MLP neurons of a small language model. Each row is named by its layer, matrix (up: input weights) and neuron, and shows model dimensions 416-607. Each number is 128 + 24 x the weight over its row's rms, rounded and kept within 0 to 255. Numbers have three digits each.
After each neuron's rows, "fires on" lists the tokens most often at its 100 highest values on Wikipedia text that the model never trained on.

L4.up42:137134141163130171137107118093136120152110163145115104090101090115103128141082130127115097129138144121112138139156145127090095144091157085131144133139092092103132169154122143098104095137134132098144184134126144162140112090119144135150130118144154131118119170138151130171127110113155155165148103100127146125096161104165140149129101127177095151097152114137147103135165100113129115118123105160137127120133150118130140132076125082146120116088127078147175110143154123098117164099161103104130151157137141119146123125125164091102124147145136117146094119142112124120105119152145128141
fires on: "200", "198", "199", "197", "201", "300"

L4.up661:152124142111148148143145118174093151117119134137167134116086129134124118140139148145086122119116148141079110106079110129153139141144124150086134090135118111101105072090063135113126116168119128116102118137149139113124118100170153114142117059197153093114083114213152131115089136120115110124122135092164136141114148138120134128094139122121109177143133123189137131088141137160139106110130128137104096127096160154133105127144143156176097105108120140087120111177125166124134105145108132123138139125103131143129105135093086118141126170160126123145115134131115182104116117114136124129
fires on: " in", " m", " km", " mi", " /"

L4.up2421:126126124132128131136111129113127149124165115138125115180188159082135129124125155125140119152119145114100157164144158122165191118091120163106191115127077106153153122141126152179139167121160154098132093136097122141121144142122132165105119099171139106112121064134124122113130148115140114127088131080167128131160138145115136108123130143142092110086154138155116094115136113109113160106138146160125089137129096162130112161101131107129089104119078147127087133127103064121136143133103199137120170117099123067132155142147142124145139077137141105150120151114108111164156084133117128200
fires on: " and", " Summer"

L4.up1025:133126168124102128150118134150086117100140152149136111089138123114091072143119156194105111110114104143114067111113140120113146129118156163163091101158114076084140128100122094108102121115113106125100137134168122103164128099195126103153124091149145148147131098148095144129115130125130120158094135161126134109130081137076128146142139161163113176136119119099157112117083134146148107134107088110144130077121092128116151152141106162162104154121161151131151124151138135153142101134137156156149125106149129117118112091138142140102138173144087135150137145126096147119157121103084137158
fires on: " to", " of", " on"

L4.up456:136120123111149125136103081158129104140137096126095096138152134128097107166123122107094154136107137119119108125133123141118123126088162154135111129106112106166128137126156126151127140140142091135105134122115149098104160123170134158129091116120133121148119119158085133159158083121145117117088139140137124097173111135168106139134129106083095126139075177142101100138117092153107116138133140140136131148178154125211129147118122156095113122177149116108156122120127141141174092129151096144126114175116147112139126131118122107101088130141111075135175124126126161096140124150160183136
fires on: " at", "-", " on", " as"

L4.up1452:149111115126135093130151146125133106190116143098122135112083113087079095124133145130164108142102073137146114154126146130131152110129166110131108124125144112117121139100149140178140109132116121123129139141096096130162097155153136102148088124098117117175139114144141141124134123167120132102124112130148163123154116143100127165135140134132083153137074125113138123147133135105149114123143114144143109125112088115137151093108114128078138125137144134126122184134143121130149156094114135137109120103103130179141102066096116098157091141131098168101128159132113130116153098169141163122
fires on: " of", " a", " by", " to", " at", " an"

L4.up414:155145160122099107114156116131087120100106125146152159127120169083120113082108122056152146121098147122177166122138101185165148160140094078082171102161129128133122130144175123124076136090135159120146121134121083131116125120117088116141192113157129138102088121105136226124102135155129171109142116119121118141096147141161128130143131118145107071119119160130119163137137118100125106124158106136119157123134111152112175146141158143105168129086115119138117130085102104145148106105118141133131150095107129160121154114124144128160165103109101108101120127157136124147127151159112072141
fires on: " ", " the", "5", " |", " or"

L4.up1983:160135139114116128134089085116140135156111126085121126153114072173110163141142112102114153147169082129120151160099127142172140133128142117068123147110157093143125164117197155148130116099110125143146136115140124174089085090055100152119084139119133097137122159119115119132145117162127141164138147161122160161141121103156161146158155099130131195149106124165131109129088136111139145129086058151135096144118111177116132146152112113113125142155133120102115131126120147127127128133180099092140085157074077118081124151189150105169164108115142105126134146143146165115129143106127141112
fires on: " in", " In"

L4.up2395:099130144151115128171102139105151121094157128129128144127142142071141107157108148106139160112110144159140115130119146134183170134147150100099110130111114081126097132139106102110153108163128106134132110143140173115141123100145128111161138107133103145153141157092105105127154129140118108141164092106130135152106157127146105108097107145139108081135103151069090116137148168147136112115122116083163093136142110106125040126119136125075124119106123120149149105114140115150131183083147181122108132104130157145146117114134104178146140072155136125146146107109118162112132079118149117139
fires on: ",", " ", "3", "2", " |"

L4.up880:103140163075149096131142138108130126133167134154113132126065095118141131145149140115105145113111151169172124126121153153105088131068117158070147119126146158148116127087122068134120073154110159145149139152143168188137098051114131137139137092144082128120110121132083150142142142168099107151111112110133115106135129160102148096134162129135150140137164140111129150103153144092144138099103127084145139146115143143087149109150112172163151104143149133144103136139146146172142109119106136133150092103094143139096082117117102164141113136129111141142127148132149123127160099098149083116
fires on: " and", " of", " /", " in"

L4.up1755:131144107109143130121129121171138152156098106130142126121128091074128064120160186161142116127119130121052122147118123182091115146109132117083108121076135119120097116146134143142182079147112122113125109154156179121122156114125111090133176145148112146138121128138115104150115114141101095118091120117114128101130140079117142152151160124103178157090098119082116156081147110139162116107084153132125133150143167125151149128138081138138151149101098126124142133176053128101102109108142153136155136126133074179141154104113123125127114151134145102147149164135154152099142179130129165108
fires on: " and", " with", " under", " &", " on", " in"

L4.up135:121063170135148104132145118135116132139162120130080070107090173149141106169122125143116104148107119123137117136122072152099105131119113136111150158129109169105095186114147129178106154131133133120157155169135146145143121143074106122083150173083128112110171109128136151113159152161145100143161123122152144140131130090133137127119125115116085116125150085095102145093127132148145081147140147130087115087126124127122109129086083119094104119092102121128092133113126133182093152124113138132119123088108138106088128105088102154152139171122051151105134074072121125090096148110104106114
fires on: " |", "0", " |\n", ";", "2"

L4.up2402:174109117159088083100136136109127079156122146110127117146098113132151128100154131110115140137094174126148119098133115177133125089148142102126132123147162107127122129134134102112123176107155120163146117136094151114129123142156138131155146141172134108142111120104098181149074119107113133105113145129153139145149124144161130101092103133139120073146178105113112135127143128159151107126164134164124151151133119147135139183130129130086079117112148144179129123144113137169146147112121077087134111078134121128164126120151177175121080146115093095138159127137180142137103123156100103139
fires on: " of", " the", " "

L4.up2500:166128138142136111138106108126143123097098076118106112135126134118142110156100124094145121122106151116134164098110119129109112096101117140097154094134111120145175145133117145119118122126088109104136098115183136153173178170142154131108092098128120153139139104119158125166119116194152161102166126098143123152127148133112092160109124103140135158156086114099150151119101128172152115150105093115148105110140147124163135144156097170138119121110120113159109129125125112133135165127150140114121153107099136104123085167117142111145143131135138129148137142114119090123107119179155086134
fires on: " first", " of", " under", " after", " |\n", " higher"

L4.up341:134139137120150140136106131173099113121136085119107129138138128111106102128143111148140143147103148130138146138111163130141143105118137131143117103074127100148149162101128139142091138088103102097130121116141192081121138131080179103120112155150087106127086125136137150154170129136110125120077127092184117092075088079141130115118125120123150158129119128144155120166129101173147137153052102158158133135126102116119103154122117100125125136125124142131143098119100119098151108132198139097139142126114168044132164131142120162180150128119153153162151122124123152120163145147144088130
fires on: " on", " in", " Team", " ", " On", " at"

L4.up1246:129088150122154094132124075157080137121162130134103121104123056142132125125114098127150132129120134143147099154096100169108123132130127097133094098150112174132064121112130128136105137162116135123152144186123109120127133118134143159114102149136139135171111135121149155111123105172136115138078120110106156104171137128132083129151136154100128134136141119122139139089130126115141130165167128157060121156137094134098115112149180108128140104131087132145139137137147126158124183089140115153138177142125116100124151130138128155115087121127093104115116086080116132156141108135112123154
fires on: " |", " ", " |\n", "5", "00"

L4.up185:099135134150169140113152158148165149109103095125096121114103121079126155140141118102150187099092165132177139109108112116091055079143126144098126137155142152097138114122151110134173121089108150151102140137129151158116156137078125113116152140055137114134163123130098157104138097133149167100120084115126096112083128118162148195154150107139134099165073133130102111166126104134148128117101139066123119102141095105130151135126084124109136130118148146162170128117101176127130101096123087146119138147132109133146109121093168165168115153132155163139159125121134084139110128135117109142
fires on: " and", ".", " was", " not", ","

L4.up510:170137121183126128138162157151130127144137137146122091086139129193110142135119126144147183119117103116157146153112141123164138081082143133122109103133150096124140167150109103126144146109143116136123153153114137116121158146140158139129092147138115204134157178148090117175132106117124109152102123126137139161126121173122149152124153109121115110143133123148129127155140088119137094129125147120133090127146111134120073175073160102091117145169074133108099124135162076119123160152114163084137133116121116107095131125149157109107165110137131189155106095129116107117141125142119117174
fires on: ",", " and", " Pas", " but"

L4.up1015:153208157094125117121128132125097121093121107125092117119116162164146116126099137113091154140126129107105112130163097185135098124139158106142164103100118108127099139128143130138121155144135173121107134092184105152116106144180167148155181077145132125096102144151119115112149095097095136177133144131141170102100081121114151177116143122095114173113127123099095143095127116108128108126141108164143137160106140106136142121119127103146102154091131134118139161099123153100129099138108103116136140151129141166144141093113146156100165101136119113186137095136128138125147132125144128127
fires on: " to", " and", " (", "193", "–", ","

L4.up1422:114130144088115125127177128188171111142125111110120089139133134078099101149085112146153127140116122090158127160142157119152102099109129137125130131153122140146105121134126128121146133133124125117142116137122124117147146140135105137131091078125150103108090118118105135147135112150111125121150143101169116108114104134106100143134152138112123138126119096147091106166102090148157149130101068074147129094104167146151143139083163126148092141110129135132139147117149153137146082133132118134153117151153143132120099124122136124081077150098136178091114127104104145193171147144133147101
fires on: "200", "201", " ", "–", " As"

L4.up571:141129142142092123118112177137113118120116118098162134159150127087173158092143116148146141168121135141117128146080123164146126152152105131139123153143114087150131090095129171097081155116080120144112122113132127124142150150119088094073115129128116128136160127088107110120091122085104111126116160144118175150142083112198102113163069102126151104151129152154107117128113114105083152147135113122157154124123138139121100147121173135118155103140134142100116126092075149095136146134173129105126097143154106138084100119178160166113157140104159147147136114161105125095157150124124147130
fires on: " as", " in", " a"

L4.up1163:110145090147139096128134125131159136137099124124108119095132141159114143127131129110171147144154112142163158077142129135095093150116145147115132105142123115140092097126113127083121108119151153084132151134094131158127144125149115150140112130153140135108136088151136147122154151134136106154119122131132121129136088132116108146119170136086131076075114128146135103117127118125111139175095112155150122144130126109127085107142221133076118123108101134115114080111133119095152097131093079145133147099124135145140093129119124119131113132122132184187145128080149109133126106135087128133
fires on: "-", " ", "|", " and", ",", "),"

L4.up841:125131146136129175138102099143104150159126125127117152123187139138111086110095108150120117121130132096116141158152120156143143127101135149149161113138146126100112128124095112164128174143135134128088124127081144097117127158185123143105099137155129116148164155104115118176104122141146149145115177106120121160138130117142110099118193148142104118141133114145122138102135127123095114118170150143116122113137094132175139133141150105130117094123082103135135109163126091114135129155109183113145138151117134123129096156135115110094126096114152146141099116132132125141143115121159135128
fires on: " and", " that", " as", " which", " who"

L4.up2176:170146128113102127106143166126150092150116129182153119168131206108133162075102111134172134129117135116151089074098137128146122124150136101111137104129144098166101158139154101103121118052141087097101100122132130115118112133118129154118165167125110188158074140120139136155099110122108170136135142110151156143128147159117134109141140144108125103185118133123117107134092107109168096137116128099157096096145123104153130152132154130123132122094123139130123173165147111096121117107120110128150129124145129143146153166151157097093090103157139126116165149127162106127123142157089093100
fires on: " ", " $"

L4.up187:132114132131136099104178126096156092152124129138096103145146121082160117099138164088118161129144107118131064165138136173110095092098152098118107116144082201119134123112137144149092134142165145093090161113142095146143146133118116167137134148102119132140098138112110116145083073108127148137168132132152088105144100119157187186094165087161091121149101207077151131099147148102110159118099116103131106123111146099109136152121101082121129108147153102118143107092161172161180091099117130157150077126109073153108135151114114135128141124155097157129120135148134130159148112125131097118
fires on: " ", ".", " and", "ag", ":"

L4.up1924:144155132094137085126146139144133116183155139136112117109138103141079099107144083139126126105142112142113168195128149139138137120126152158104125117116161129104132086117105097113082121061056097142148136112101111149157064135113130104101130068168057131091106141112156120139120153148143118148118119148166149136146125137134115117082102141143120140090113119109166092113149135176128130089122125151149146099091097133121143104134110079079151190111145169084083110141107111112111124108111138114127110111108164184118126112128082101130158066121125137090134093129120131116118086050094113118
fires on: " ", " in", " to", " his", " at"

L4.up1027:154130144069138164096105083127156129112156133148145140087114144154127144122152145121063159115078147131160132112099163153143115061150145168128124099106114117118127138118159113158134100114100113150087145080143113137130112131102119169137133131117113162086145148138127111147134129120140143116112139143156124136138117129156135125146116131097092121130158151118142161155168126118134132110086107130157136092107134107105093171129107072123142127117127122140159173097164095133142100129113109132130146120132176096101121097091127090138101141136129183153132118136084128091129120180180128099
fires on: " ", "–", " in", " (", "197"

L4.up1866:113156135145146130104105141140121143152107092125149126104140127085135109122138130135087162137127087151133113129158126141132123126119119126119115145123107147140156156087100108102144152150143107101160107147096099127128142083107135112121102152092155103146114118095149141081145127120148126137153144132078098159121109121132167092128140133035099138136120140117130182111098120164100086140141127125157117082133126145122158129078147102110055123099149141123136138147104136152103141110115086128126104105112152119118177108140121102141135120130146149119132098115126109137137126145093118112
fires on: " to", " not", " would"

L4.up192:163121118103136170135129141125171133115154175108102142146103112112116120137133116104125112112079112150137117137150131106131139147188129128054161146119121090117132136095121100116105098115130124116109146156115125188104154177115152141110099138120122105080160128191111161127099115136128164086113139178123122141137115140146141092097091139137166139131071111155117126077120132143111072087139134094134111069112103124149110086151096134158149099123154153149136128160125121125137162107110120113116111138086154150123072152088169110144130105140158165106144164129152185147122150143111159150
fires on: " at", " of", " York", " on", ":", " "

L4.up251:105127136128124113139130120109143147188156101132137137174147172124131119095140151170154137120105141121128151118089093111164151148104184139140143135137090103105120111158121135178123128128135169159171135149114133138105128142075136139126123104132121137099146159161082116114126102112145151120104139112128120136149105138111136100116139137145162093129070160125094137108144099122106173135121165151163130143129134143106107140114147141105144101100142131101137129163136137141132131157134138141120130122127137080167128135150127089141157105116152091155090098094124151091184087147138132163
fires on: " and", " |", ":", " This", " but"

L4.up971:146130143099169133126092191132146110122164111133156113101116142097153099096131146110167145125130114148104103107146125127172137108101110136132118119152117094124190121151139126122161129099159099168119122128175173115180144111109126123157125116154129100143132121144121075095143085092121106136105151157108121120150145103127149130134126147176123035125135133097088111100119169155156105131125164097115170123145129129122127140149113161143072150140140121130131138133128153109104124105167102145071117134124116156138123109100146115127142132113165105122169131186105096093111077171154126127
fires on: " |", " —", ",", " was", " is"

L4.up1354:074138116129078117180087132142140095107136102123113144126152129122143129159123079137161095125111093139113103150139134122139117143143181107136107132153138091096104136137098147140139146151140055147105122106135146122185115151136175116145127092135124119142109126116145121141142164138128132144131166104113111133129122109154116124129152101101118129131124088116140075116145116121138147169149082116167111113131140133131139089115161110158109151116109140119166146156114096126137132145100116097165189137097177105107131159114123107103114149097139110122114132112118122124114111169135139142
fires on: " |\n", " As"

L4.up2273:091150139140111146146159158107103127124154159163181169105129130140115127168119111084123103138174106169076105141088150117116113116076114137134112165114109121128114122151104163107124144108118132152161169142128136139082132103144132115129127127103106105107112191123130110135135091138129109099100121152081150114141143133116103143099132144151119113115130148135130165138135117108107097113123128156116117130151187167109158126092106075090129120140101125119112145139162137127149127145171041129142138128134094081132136108118151083116115172126137115173178111098170134121145132110145131126
fires on: " ", " in", " since", " (", "200", ":"

L4.up1388:112160176117118121142130104118147162138127152136182158118126133118119136114128167136156096149091155115128077121136086130108134176158165094110140114164108124141107158131168079122072186139132178151132153112074088119154148154112146157112138160119098080102118093121097159103141116169113177117142127111146106134125175087145108083140138119153150142163153141129138104112116130125116155111172148091083124119105107081132141156131150116122114125140140102126073134093154151148054075156106170147093079104117155122105163149094092116141140173127158089082164132129123151146115136147109134138
fires on: " the", " of", " a", " same"

L4.up2001:138144100140157143153127132139082159144157121179147117098136077148133124129134141118154075144116138129124123114096129164116119113092140091194083114142137119147114139122116107101116064127119109084087162137147136127131098117146124155132133109121190153173096104094140149101161146116114073122076153116134178111109120153082080116161106136149079157119115144124148074105111122086143150123155122144133151145149126189112148140127138119164105146123140117115146138131164169156106125113137155136145129094128161140135140096129133160084092198143108128123149128128081108099171135121136105178
fires on: " of", " to", " from"

L4.up1021:136128136117067127147106141132126134128094113119123088135141105134152087156134140087119190091139134117124151088110132158088145130131143135127145115111080095153133107145118124137137107137129158121105090118129147106115128138108120100080119123121107140127107124121128096116172177110096114130096139136100114157146148147162132150091139108191159075099142141133146156106144112126117115103134134118119141132155132132127110121129120079133099110145129129160122140103146171127119139108143157086127157086136093132116101186113163100134175094097110106102144090111118133163095107125184132167
fires on: " |", ",", " \"", "201", " was"

L4.up960:201120162101112108131143124134135142115129125130096128105145087096056145099109140127077129131128078089168159137148110113151149141146135124114129120156113152118122099134098065128138134143109144144106163169108141115113140150125145142157125127168147170170126132133138112105137107054113130136099153095143115120146145135143188148146141143139166084122115131142127119093117145117094122085110133104086109154118101125141092145090169125072137074120101126112140145159116138134117167108141135106163132167125145125104102131173135109106133104119125146169113083157126112169144139136121121149
fires on: " to", ",", "9", "3", "4", " by"

L4.up1838:115150159133134085130119128148112125096091148107112108110126115111122145113129151157150118143095132123115102085173132113159121125121126119146151116132090109094101118063136143150143148122104105137149103123135126143086119133128105157134145135098129123149093116136099143129130079137118143165156131143129167110123102146151138138105120129113156129145121131148054152136133113115117146127142093086146126101088129121075134148123178129125059139136148133122144142109135140113154133117147119086097160107137078140145131128112079151128153167112149124108146127167140095171091114080145150101
fires on: ",", " (", " and", ".", " while"

L4.up615:132128108105088111116162153098121128160109119171167145145103124161151132065136137073160163137139145120059163191118130139119122104168102137165141143124120105105106140137130151150167123115145122124140173100141091141117138096118124180132152135149120144132192181122161122056136047145149094165136111100136169127139134151131136152059076172113085126123096124145164136162148176112126139103158104130078109158130152122117117114156159153129127138119111123110093157121137144137125135115138072107171085122131064059136160160122157150122119177133124187133135129128152126084102107135123102111
fires on: " (", "201", "200", "0", "189"

L4.up696:133146112160144129134097137174066138104140150138151079122120109111168150164148138147134136135119143108135088125122072139135112122112145140165089150130147140133149140122101106106094149122136087137132178144135114139130139120076147127095135107164113133093184135134094145153122109106120117135159112124084171149100118079127128119117124091090164113126128137153109119130098146111096189135191132085084128154154103158128149141178124153136117143131123162116135095121142112099133104057124134073117119171136086103126148136158133121158092121127106152126101101161067173160160148161173099149
fires on: " for", ";", " to", " of", " as", ":"

L4.up2461:129099176122139101128138109127137127142150126112109171149098155124140153119109183077120131133093139140151147120075140137123104126126159143119104128149097155127128124169168112095097140127110149099123144110143122125128115146135141165158149106129122108091147112120120142120099128144103134124143116169073132116096156126107104045108110141134118135153084125182112109146122139119111126129143126139110134105124095156107116149082157150051096075097110097163146141076123125124120097145116150080135113130152145115148140104160108132130131163097117102136141126126120123112109113143170112174
fires on: " of", " the", " following", " "

L4.up1304:149099135107104111149121118112089110136114130132131096172111144162102105137146142131150160147137132150162146106084135168131123122140111133108128121151112171157102121128149173104138090114152159171120105140136110101115111113118105166165082114165115107102143116157113131108115170146135154138114116106181129146141119155160112165142155160116137083146105137157125115119153126072118152160108109165169052135111091156141077108105123066098114112107154180143100152169101064096088090130153124146127103136131135107148119130082129127131105158103122091108103168114111105125131153156135131158
fires on: " and", " their", " American", " gl"

L4.up610:153138158120140133117110121117147119120171141131124133128125130163103078115124112142167118139109106121099116117121087174117094100110135150138111099116124114145129110164114108168150104129124142102096128148165119092120112116116135107159163105104110123169063125133101126132139099189172152146159142137150163147083119128121139137127131075167128136141131136131150132114172139142162126116167154129129128126093122108107123133192075097097089153169106120083112112108152138072129144142141159161114148140117095139112112143145087162132121130126106097131135103156145150178123100121163140127
fires on: " and", ",", "–"

L4.up238:158131150165119165100166115100124107169136126109125123123135171102165118125128113134157120154146123132114093129128138134124136096118139188094179118109119138101094079102073170150167138115118164138141113148090162090094109190126076174138116090092065169154139125191099098130124135111126121132103160128173139183107130148122128140091142164158086147114171130147136083103161108124080165152134146119102156132143119126134103153090102094089106123119084122168145134102169132166143104076129107130141130161100154117121159143087157140216111146140135140117121083128138132118154104134120109141
fires on: " and", " was", "\n", " part", " be", " being"

L4.up1941:134108133085172090155150154113123148137165127112140148124165124139077146121127155100132134109188127108126081120122115121109094137125117080127128113161116121131148107142108145123147151105124145139158163157106137169089135117130135106156098071129105099108134133143127150139133162131110111140144164124205150129163159053122121128166121172097127133139098131103129126137111165084156142121146089137124134101102153087147122104120169102112077140115128100101131138119102149088144138141121095168123158136144095134161031164130129170101166133113185147191117104151109136106114093115119162119
fires on: " as", " including", " is", " example", "|", "-"

L4.up881:099105147117156107111142138151138151100090134130162128095149140142066118163088107122128121121174131115144130117086124138119109093120102178127129126115142097090134151132111137112123113121117143133111086127103130136095112124124158140141114119136138136112109096105123099136131158130093163137122134139087187148106100124078129103116128158139110138146122127105164129090137092143190175112168134109164124155115137144202133140109149089113122162162109116136132115077075119118145138096128143100080134127112121109049147130101123131131117119172137167154109135123102123122179119119124137154
fires on: " to", " found", " be", " remain", " out", " back"

L4.up1320:123117102189115131129098118143125066171142142139089186146086163097128155137150142101152162155148161105129110081130135140137148124154155100148162108105111100130135175148095125163154120171151167112137105128140137111133130116121113113093122113143137114114137125132140130102097148114128112091158151155106164182157097140150149124111112104106117117135120080114102120178134106146117118128127118151135135145145117170166152151111064104082115133111137131133122156128149112130131143144123111105142110090157126142140091129182143133136112084133123137120150130139154144138140119146096141101
fires on: " of", " many"

L4.up808:136139126118100132150102120153172103109154173118117096130180121146129145191118141145096142150105108135145157156136159143151153117107094156106149119116106170119127090118139125092136113137082129090120128146099107164136136143132124150154118153146095134099151125169101162131110128119147147141127138134108133134148146141078099124130107140132080098132081147117123149125152083052110169095167135086128111109150181109134080120128143109075102134110089124108142133111129114157108100115151120091130152157111149082108104109149120097104135100127155172124139087126138151152122170055113101132
fires on: " and", ",", "e", " (", " Turkey"

L4.up1476:088132132132162122134127096116127144091120122131134144165117118154143132126143179118114081123110155129131104155115134151108088129131125144096135145122120093139134132100140146095154072161171129081152122136170128128118120141145135105126198099148098147124105091125113088155127149123104148123089140118145160135126091121109160130124132151098168142138128130102111115118123124136121100101124162094126145101095132151099149120129065124131117135093157143163156116143117145179132116176121153164126155128163132104131126111146139168136169148140106145135108155159117132103150104138178155202
fires on: " and", " to"

L4.up2302:112122113116109137108105143088162136123154145130113084158137156128133109145113102112150108144068181138171148105137110123112109167103110115099103127120124174143124115141122160130129097101126117107166117141110112139153090088153157162107131148127093116081149097118149136141151102128106108090168131152126140133127131142122116121135122130114131111079073127082126170154131144167097137155158119138114112153119145152149153167101085154104145114137129143115135165085131155149106121155091104131116102140107149135096121101118141148100085111139125168135172117132113091111092169147125090115
fires on: " ", " |", ";", " of", " •"

L4.up1874:116132110118113157148152167088103128153129135149120129100115090118118134127119128142168091136133056092146111175141139116178092104138094122171149127109115118156136183095122138115152115146134104098097145103122114134062177111102151164104170098128132120093132163119115150124096113149142129133155122081076135152106133102158114177163094074153135136150110136135090138112150114126091081136139127128077101115154146135113140111122176141067170101158111097159137179122163119151091146134187181127144149140116153116153136128128130141129081146148120076174138118138146142139112108085140095152
fires on: " ", "200", "201", "199"

L4.up2460:131146174086149086142119125139153138112132089126143146091118092143111125177139130177115125134173126129145170094131110104116107105118135150093098118105090143126129133098148136100096140143073133122154171132133123167141145131124154131094081114120168129157092118090116141130161128152117142110114157083115128131110132138106204125136134153100106102126104098157098109134140155159132148098173121157133125096095121131152147181121145117109117113133106136120153119146058152086119127090117114091129153167053131152106165116154116125141154139160133160123124086127129138125121158175107129165
fires on: " to", ",", " not"

L4.up149:156114126144132130122137139145106145132128118166133160143104131088070123141116103098122124120078146126142140126153087121146120088083091106124123125105106148135079161111151128137193154138121145141171105127138116161133155086104124145148165092123132097148098127114038092177118097121127151121111152074141113134092120100131144119137149074144170119145146161138111126133147134082127127148109150112142115106123072108110181130111112178122119124117112120135169122117109139159130154141140164135152125162098117126097110123114127136132089156154145138133121130060143129129102082139129099145
fires on: " and", " or", " |", "."

L4.up50:154134118089114071121128082113131131138134135102153135138150112097103145102146164105153132121148121131109148164127148135096113068128092141120128105123174144137119079159089109107126167116140117130156148126179139147178146157118182151110106131177102126113166140111145138186126144083135135111164062117122134113197127114114099121162077136085168140148125149091174109134118171126155154140125124137110127128114133121142153095106177141123124126137157173120124133153114087143101117159144124133131160137129115122125129146143092141162144116186098130151105139130127141113108124163146110112
fires on: " in", " as", " of", " first"

L4.up470:113131076083132137143131126152107145122086112086140117093136164165110157140161095150093168134129154133123106094097128127125152121111157089152122109137128108121129109105136114143116119111146131119131148092089142133144135140134094112145138132100121126141114144113121109134137157134127106143144107150105183140125139129144108147105101135157125084096121180129169114122101186146141118132106135080164106117128127093149123136154158128097086126109139141132118156127146176072149107128115137117118116151113175120117087129144091158107131112170151127079139109134104106177150142163131119122
fires on: ".", ",", " /", " |"

L4.up277:136113167107152150110132155143143154127133112115147138080176182137154037101130129152118183127099107112108144154160128131210121109122120129127128125100130099134122122150168149166087132118139073145120130138120158124165150138135143144150110092122077099143126094119122137110129158117110097078153122120098064115081131157109096095152098119128133175112103142135126158089152140115097143124141137113114150143159128101142157134123098137126152071126125154121158128108121154123144124088177108106104075152121122113152161148157147141116114137155168170161137111098119158126146126156100129098
fires on: " in", " ", "th", "ot", "ag"

L4.up2505:159136105130093158157101133121101142152054105122162108104135122125117127097121136135131115109139163118077090099132124132115159151099136139135111144121146160154136170143140117138143108113140137118160124143132093098156089134103153142076168151081167137171118136156136135117170102146115120125109166096149161127139143165119104133157101108136136149147087168123113111151094150098089147136064148127165111102119106110155128127131110119163131101122132128124152161130135150107117121134139141186161134145137094131120100077153120157070093107136134149082138100096100161137187127110119122129
fires on: " of", " the", " that"

L4.up1573:152109113201113180127133095140117096153109106144117119188157135148114123124106116116110144125108117095188146151137145107133144143114158153095143137119151087158129140141116107157156115101143144099147150126054120139131135134132087144117131110167099158127107150092128109157118132150123138122078123133160099140155138149108107089133163162114122106113128102122177128142118108117087139112120131151133104113110134133214136092131148160134141116119170162143134126129144116094127101114145153119152158093126175134148116154114112111165138102122146132166136152143102109142150126085131100141
fires on: " and", " only", " so"

L4.up1666:151130110123151097110168131074163174179132148111129097141075082154119139099134107174162133116102159161101166126168111129133095114138136145120145119113103063151111172101110144088124106148150123143164133146119124162105109172117123127084134124108152125137119123157105139152148165125091120122137142139111131122172106146122157145166113133108157128139126129093133091119124140114152121134125115159143140121130100125185114140166094137139112128145127142128198165115112126129109134121107133166114113122110125108089123118117086163105143158103103143108153154106115178095104083117152152171
fires on: " and", " ", " to", " or", " well"